MLP neurons of a small language model. Each row is named by its layer, matrix (up: input weights) and neuron, and shows model dimensions 256-447. Each number is 128 + 32 x the weight over its row's rms, rounded and kept within 0 to 255. Numbers have three digits each.
Before each neuron's rows, "fires on" lists the tokens most often at its 100 highest values on Wikipedia text that the model never trained on.

fires on: " N", " n", " on"
L6.up2804:115155182065218092138046085096139171100131071164148096124177131165104164142194124121166159140118109140080125035090148096133152080151161131138141101160112148147132163091080167061103096141069176144092123118091145160158134161120175125156102098128166096043140153152156110160126102160139145096123123143166105184169110130165100148140156098074095089122100124139157143057146095101148190132146114108111152187059119132130138130189174087167149101127111154057116192121098138118197106123137135115207123121069115113141088069104138128149085144100175149132130144098122170102144076145073156183

fires on: " |", "c", "uc"
L6.up2699:113136168143137119107177142129129096112074115129151167166157167140139200125115201119161179117138124124066132088175099139111139138145165092094207120142128098094140212133103168140121188140142111145146124123140199146125135102097154114107095158147141197161115151165161124160100102114187164127111165101081158168158071124103090141181162161151164076142147114152104139106145077087131111184088150116103144195157103095156169069126070146096176143149145147080101094147154142151102124128095159115104134116184129146141093160075094136081119123100095086087079090094142121132146133108107120073

fires on: " He", " who", "man"
L6.up1742:125121134105154115183126144065095138079115078122112131112125159137127074135160082118132098110071087037077156059147100204142072111097116105107145105099165179153082145101177116126079095138152087116126167122170133152094107111103103078158146167077079158186142123172122132063107113070116122148079172049111122094118114189202125156119118158156119149150103171106104155165091122162073088131118120142088145067158191108136127078116156079098136165134136113120090181109068112148164145127171095124148182166127141154158173122197194147077173106116163142157062107119127165188089100170050106094

fires on: "K", "am", " Kal", "k", "al", " (K"
L6.up1076:178125127130111099149125167107165133112117115146200167087126082096096177091072134104116198084178108133164156095132139156094168137110043157140135113146168145150125081128117171124105071114136119147085167131139064120127145135145129111123195120131120073158130141160162134094159166138130120122170214160072109179153148131162049117146118086130104117127115095104090119150154107083056123114176103117116107113093140109050168135132130155013066114139151129130136127109137115134133114126186165102148114082152074108150083080133083154090151150158097174165111155120101114099078110120152123108

fires on: " Party", " votes", "°N", " 94", " population", " medalist(s)"
L6.up2098:078119104110176131165142155128123116134139105114130114119107120151068193171116114172097133152128182096135134154132156129134121131131110118083134158190149075105094165124152116083161069151153115150152112120139091057170091147072075101101136184133100134158114111180152153123100131131131128151107131126172153145145104153108085184142128126111139131101129094125145126160098102136134210140102125168144178188114108131123115117142152152111148147131130164114079100118133127137101096128094149113169186126170167146131076101130107114115158088118100167098119137115153206172129100066087136035

fires on: " at", " @", " his", " He"
L6.up964:054143161141130109127100107134115117115126075092156157141074173129046132131128113125099102174106150112109163123154116127143185175168061133122192111098143111155115159114150132118124117148156133181134052145173123100094097148155168150078121120090082124128121146171129120100079118074121147103099078083144173117124093084086110169063185179204082120097172173129091126115096198149120105091131116143066082137167045174146114118116106143129129097144153126141179153073128151102151122115120055164064138057199146154106179120139068101098138104174068137081091137104140124135159202128119088204

fires on: " t", " Min", " min", " n", "s"
L6.up2941:133126147091123121129150079093132065153137131082120141197141155067099109111160086137074188174128148097149132112118134057101122107165161153127143144139096064090145166083095197136101126153183163131083162082153073140089114141147158143165123121104137157122142136103114136109113113165124183127062126210126125166141177093113157128113150130076091078132111153182082146068077125155110088118123162137137149169166095172069146126167108069109114107106158184084096041082101160115136156077157124165135133125108118120149167104183110131118118151168094119180132079123104200071098107154106103161

fires on: "z", "c", "n", "d", "iz", "ack"
L6.up272:068168165109100115187172160136131116117159105122149101113097087162106149073149090080100147179108149135187058192095111082203134138204110087165129120083160095114117167204091181125126102087117081137090111134073098129156140183139106118105081154156168103090094100105139132154174161118056120129129138083164120167159137171175135142138147171139124172120135142118135092147140075160135146117125155148114092091133140045144129125209109149209152143119103154146156135144198113104143175124113201166142134148118162151111143082166109149110122097053138147135079118133121187109116157153169142127

fires on: " is", " was", " |", " released", " became"
L6.up2368:088144137166139204163115126145136169197136079085090131113128141096054141114156133103150095115136140051080131077147114101142133127115072125120107094160134126126156163103094075157101128096159081119190172111086142124095162105092131179198117118178163112137069099100150110155112120144135107092097111108100149115124072167141114091098123112128091141116087098218074109105136124116127116138089159098175146078096139077145142139134175160121164105112092083088194126096152118098141136160132081093149085106153158163100115122128096088134137084093111114095086179138145116145184087174076146125

fires on: " |", "\n", "g", ";"
L6.up2860:127092123126110175093172145126078138138175091141127169146146109132145078129114122104095106162161077116105117116172192086110144097123133089129151097130133121107135086153079156177061070098158111102097112128155141145108189117162179116076107067141163166178101169098082129106117150113107098125070133133173140103144077168060081065160173165197145095161163114126106150107177111188082139131077109100089126097160109128149126179145125172133091134210126120130113151136121132099123153085162113168139107109089133132116143127130187159093173177090105132141116160126094075140156123134118114107

fires on: "|", "cu", " |", "ov", " not"
L6.up568:178118110124123136170134140109204087129109142167135188096110126103122138111120097103132065140120133155087084166134096090076080151071079165152141142100120103151106100152120143135118100145136112125156126138087171119162089138164108131039134134102114144070108043145098139082105109135070113138155150138132118134126189123135109135104112148148145131120124137084129109139102101146098211113152094098132138154144128149106155098137172156152119050077169092112159169193105119115130064202186051092043151182116147085129145161142172142136127162102110117142147143136156145163131092130128155097

fires on: " before", " but", "-20", " which", " he"
L6.up1506:178103124181128198100066115132149106138084123093145100165126082135124095110182143106126097140171179098155070120108156136131146123130157101145126124143112092110085135096079107110112156159150122181136128108071111108168145144128154134143101144192181134139112080110144150072089139137122145207162151166072126182144119128149118093102142102198186089108155112152180139099130131126112219098148180118115111137129119167166125172173142149169128129135118042122170158104161127124143184054119061160159165161132100172071149036186110192086144130184169135136132076116113052110161136133105132072

fires on: "l", " L", " l", " M", " \"l", "r"
L6.up662:140147159061140182174127127122068137133097093148130154157147113134185146094106145089141075149158075141104079112095141056077165131126128146142189160119074119106099153113128142107129093208115128071114155101133156190175118088146119131102154138164171125163111176111128098147121129120113180067128153113084135154098112174122106088115130108064134115121154105136119082082079138139153126210136155177059106157166165082190128140130098082149141102117189173129113061075113113134107175156150097125136126119078158119115093061165131154147156119151178122171078114157138135105106136099116097132

fires on: " CD", " TV", "SA", " SD", " LA"
L6.up1955:135160103140122122104121155097101148131100114118170184123140096091096196130132178130088076170097120173107144128166159080187102087166216141112133104091116162169103172167157120146164052114157168124097143159096087153147153166143161151084131075075127155148167117149093088155125063115090092116125164171066132194115143126160137166140153119159151101130100147166120089114157141163097109080164151130173131149117143113082150152105099129129143086113112138123058146127169135123180227114155106114111139152072086151123170123127094173148134153192140100156118121136160077149110170128120105123

fires on: " known", " such", " described", " seen", " presented", " released"
L6.up1560:105119121100158132128117113149184067151149140102086155099119141181105153193157114180148107081093083090118100063101119124098130152188145143153116118135105131120092130148125086181158097094109158100109190134140121087100173162128069085129130125160122187156098095141154054118168156245139184080073171166136109188102131176170118115062174134119124074113112114151157058178135148124148068116131201171103147094141117168081122146111121138136124112181158126148180123128088118112137161207131169142155089107114141118119103100116147132155107087079150090119088156103148151136102143196115143125

fires on: "R", " r", "-R", " \"R", " (R", "===R"
L6.up989:112161145125140071103085045157181116116165130175130175085096162144064140210125102133149130124142122174108173106110155090169177128142120115162126084145083129112031114141120131104163122120091142132111129106087124143112103170140136162124086128125157162114100130101139091153164131151096167083147143155103160126146192140170134182113156144119120130172134111136161118106075136124102068095175182139143070086110089162145106134109163191215075115099159143081114108157122071163108131083126102122081086108097100152130093036102102056087111123111152118121147150113188086094114099118073156120

fires on: "\n", " was", " played", " served", " play"
L6.up2673:035129138073108139049163165105133096122110091116165174079162089129147051158099131093117087088146095121124123092133096067132132108062152111129128153100131136100167104111089085096092158142129076092109129139152150097190091130120107108057125083117114161122125050133120102171115122158155111081125118089169182116133149164193135142129101141129123144161057103075074135170023154132117083139121096144142125110141130154157152137173119134091124131137117133171142152115102150187205162103144154150132154135147175178129125200134156165169129105069062150143153102138107113099161179134100140099

fires on: "\n", " West", " in", " w", " New"
L6.up935:187134112086190171107151100141166125205084107132130150091116135134159103126129096173153112173141205141190143066146118101131170108131143120076143078155179094127138149121144132125197124132110080142170115069116102095144138100147196109149158147035127120171068090118086120111135110099096125160159196134151176149130143122174071114168129130127142138153197208207184161170074141084078158112104188125156138042128092121158093132189134115158096122135072153067089114135078161109068106051180076130082082136146132124124124122067136153134149097100129160123095175170111105120122106117158186161

fires on: " that", " also", " and", " they", " often", " which"
L6.up1323:141150093113179130174142160143095191050107122131149196212129143150145129160137040074125105135131122119135124061126087162150107125113184168106084105159098164137156116075184141117133090126083196099048129085118095088042129146137155117146123116109118157132123153170152142052195120088131149116089125140111127100161155111091158149101116125113123186105124097168147129147155092143107122096095157126074123123122136072142110199089127115103128115117084079125138176101128154160177130142197169098069154129108119192171125151139177126143204163152131088195125138120112128146060079151086119155

fires on: " the", " Del", "ul", " on"
L6.up2903:173166095105107093140165122135129143124129168143084104190086070102131096161162176111167149036114148154124124068161124111143169114128110114068158165130159083178089202112155107082130103158191134116123098141108085150109131145136177176100148132125161161136123082102147085126126164168180153133130148179158137168063119145151115151159122165166161086149096103157156093140148183110145097110199123151096118160111150132045128145136134156137165144117099124117183127149158050036105125116142111127126186133121118164122104065135154085137121101054112171101119104101121177118177114078140124158

fires on: " E", " En", " Tar", " Er", " Te"
L6.up343:104137157174114153113085085163114140144122110083169152153088129161104181125095116148057053148127148081127094081090078151098106148180132135149175193110134154206062100120148128119086108155164118097139145114094181174081093112129110077104156066108118060096108156110156079160094091127134147157170144139157145147162116135114161176099178148106113141097092138128140153082105157125107121090162170142089095150156077144155079166162128070100125101151083086140097158134102090134192133095112179202143113130161116103124148160101148132098087153110180128140084218148110083109161131139081152115

fires on: " and", " &", " with"
L6.up1846:176170093032133125099195167154181098106090061207118101142080149106184081110127115127143147090174158145151092151160130166135110196112149067127123119138123170134111194167159097166111105149124131133093161121181123106082108141138179196145101129142130135197160084116117136128158138055123161172134101143116140162163127140144153050112124119129139139159147135115134150136172179091133094133180150119111165086135144170179103161207133107088118103126174154124112126148144142143091136042154155081123092169123168102151147123060094090186170159088175107145119122152101089135158095087071172112

fires on: "\n"
L6.up1021:088151111102097172127124167132127129087125157204141175141129137083116133137192099105147117098090131153099080173122169084129112130131076137138154196123110175115076118115117129095111139123158122127148113164117152067142078168088133126135164161164080166101103132105158174118122182174109162201124135059118113092143165143138151120145163058169069114131097112207084115172129156110093140112095133167127116120114142144125148145142174142119098161083117101158120056158107131131115102136142122169146096142125114154100176079090090076137102106111140122116142090124145110136176173154081147078

fires on: " an", "|", "r", "An"
L6.up43:070141169118149134109090118076165126121101133161121076131113161116077141199139144175107136198151078086102102075132132133150149166077173027149203120130096106143154077141095129132120193081130141163098133112157071163146091133131181109074172200081173088135152180111157090084113131163148130097159115091135149131153131113153074137128086120126125204117141101044166150148189153153136171113170173148112118160147075125144125098097099110155186143102103125148057125107082126099097121147121123146162156193104062153139137118122162107133138136120076124158172137134060177120124120093134143183

fires on: " to", " by", " into", " of", "/"
L6.up3019:151124179149149127141145079102158111123111143135071143123174133118136122125150099158136105106187170110132126195211149162082147121167185093087102106143125114173097109144154073153153125118144136125121097097111122091127180100091202126119162143089107142166115105184146116147079167153109140157113142156115153080149111121159061136102107128124177108104067149166129136168125109092102067131108099200155135077134134132108092141125182122144134168158135106091081150065168100091182132098152156155141167132053113121130160133145144194032169102149153157118170095108180056139103114126097122174

fires on: " all", " each", " one", " well", " none", " of"
L6.up1354:196122148161176080128184124114141115146100145122158129140125150142140097106171091110132172068150132090120109152109170111128107164129148128132128078142085055113128112184168129075134115125154116113111115100145176135105127214110088114160128100157176101174137141135095120129164179154121108162133069174117177116139141131124120122162163129157099109143084163158094081101106109088164137160123122134117138130073087114179109098107153078176122109152149096128143073123149123098110144065092142060193119102109114103145120136137169133142083115186113114161174139097125091121140173100109170124

fires on: " of", " to", " foreign", " (#", "\n ", " Pro"
L6.up446:137130114105163119131165159108154129143077185117103115154089175085113104102145122150129121158113078190140093115112164092118121162134109097117070194162123176150078047142125155143136107112078121084129141063100128096064130155118157171117159072140180139139167125104095171071115128121176149124063078144126207107125158086138144137077135114129158178115141101152071076099069126136118101087136108151176167104126113194161062153108103127136103124134063104156066115169096092143166155146168227176097120196064129082167138115118141103191144095118135133200096153131118122113169194134159089172

fires on: " E", "E", " Pro", " (E"
L6.up1765:123143145146145072123097074108138158100097081098116143165141122141095164129183040137104131101126161089112156089107063147124104131135140117127123182123102190132089096114103133141121108127127181185113175177109114145088085098140141127074134120105073148113173115181097132075090111153131109084114125139109170071161097159117117094099107165124129135133104175130125043124184184094093159113178136144110142139098129110124160136100160101145137053154046086122129140132120128204198113156115130154183122111106092145154169110140110150134144094113126132127082136117116130132037037100109071203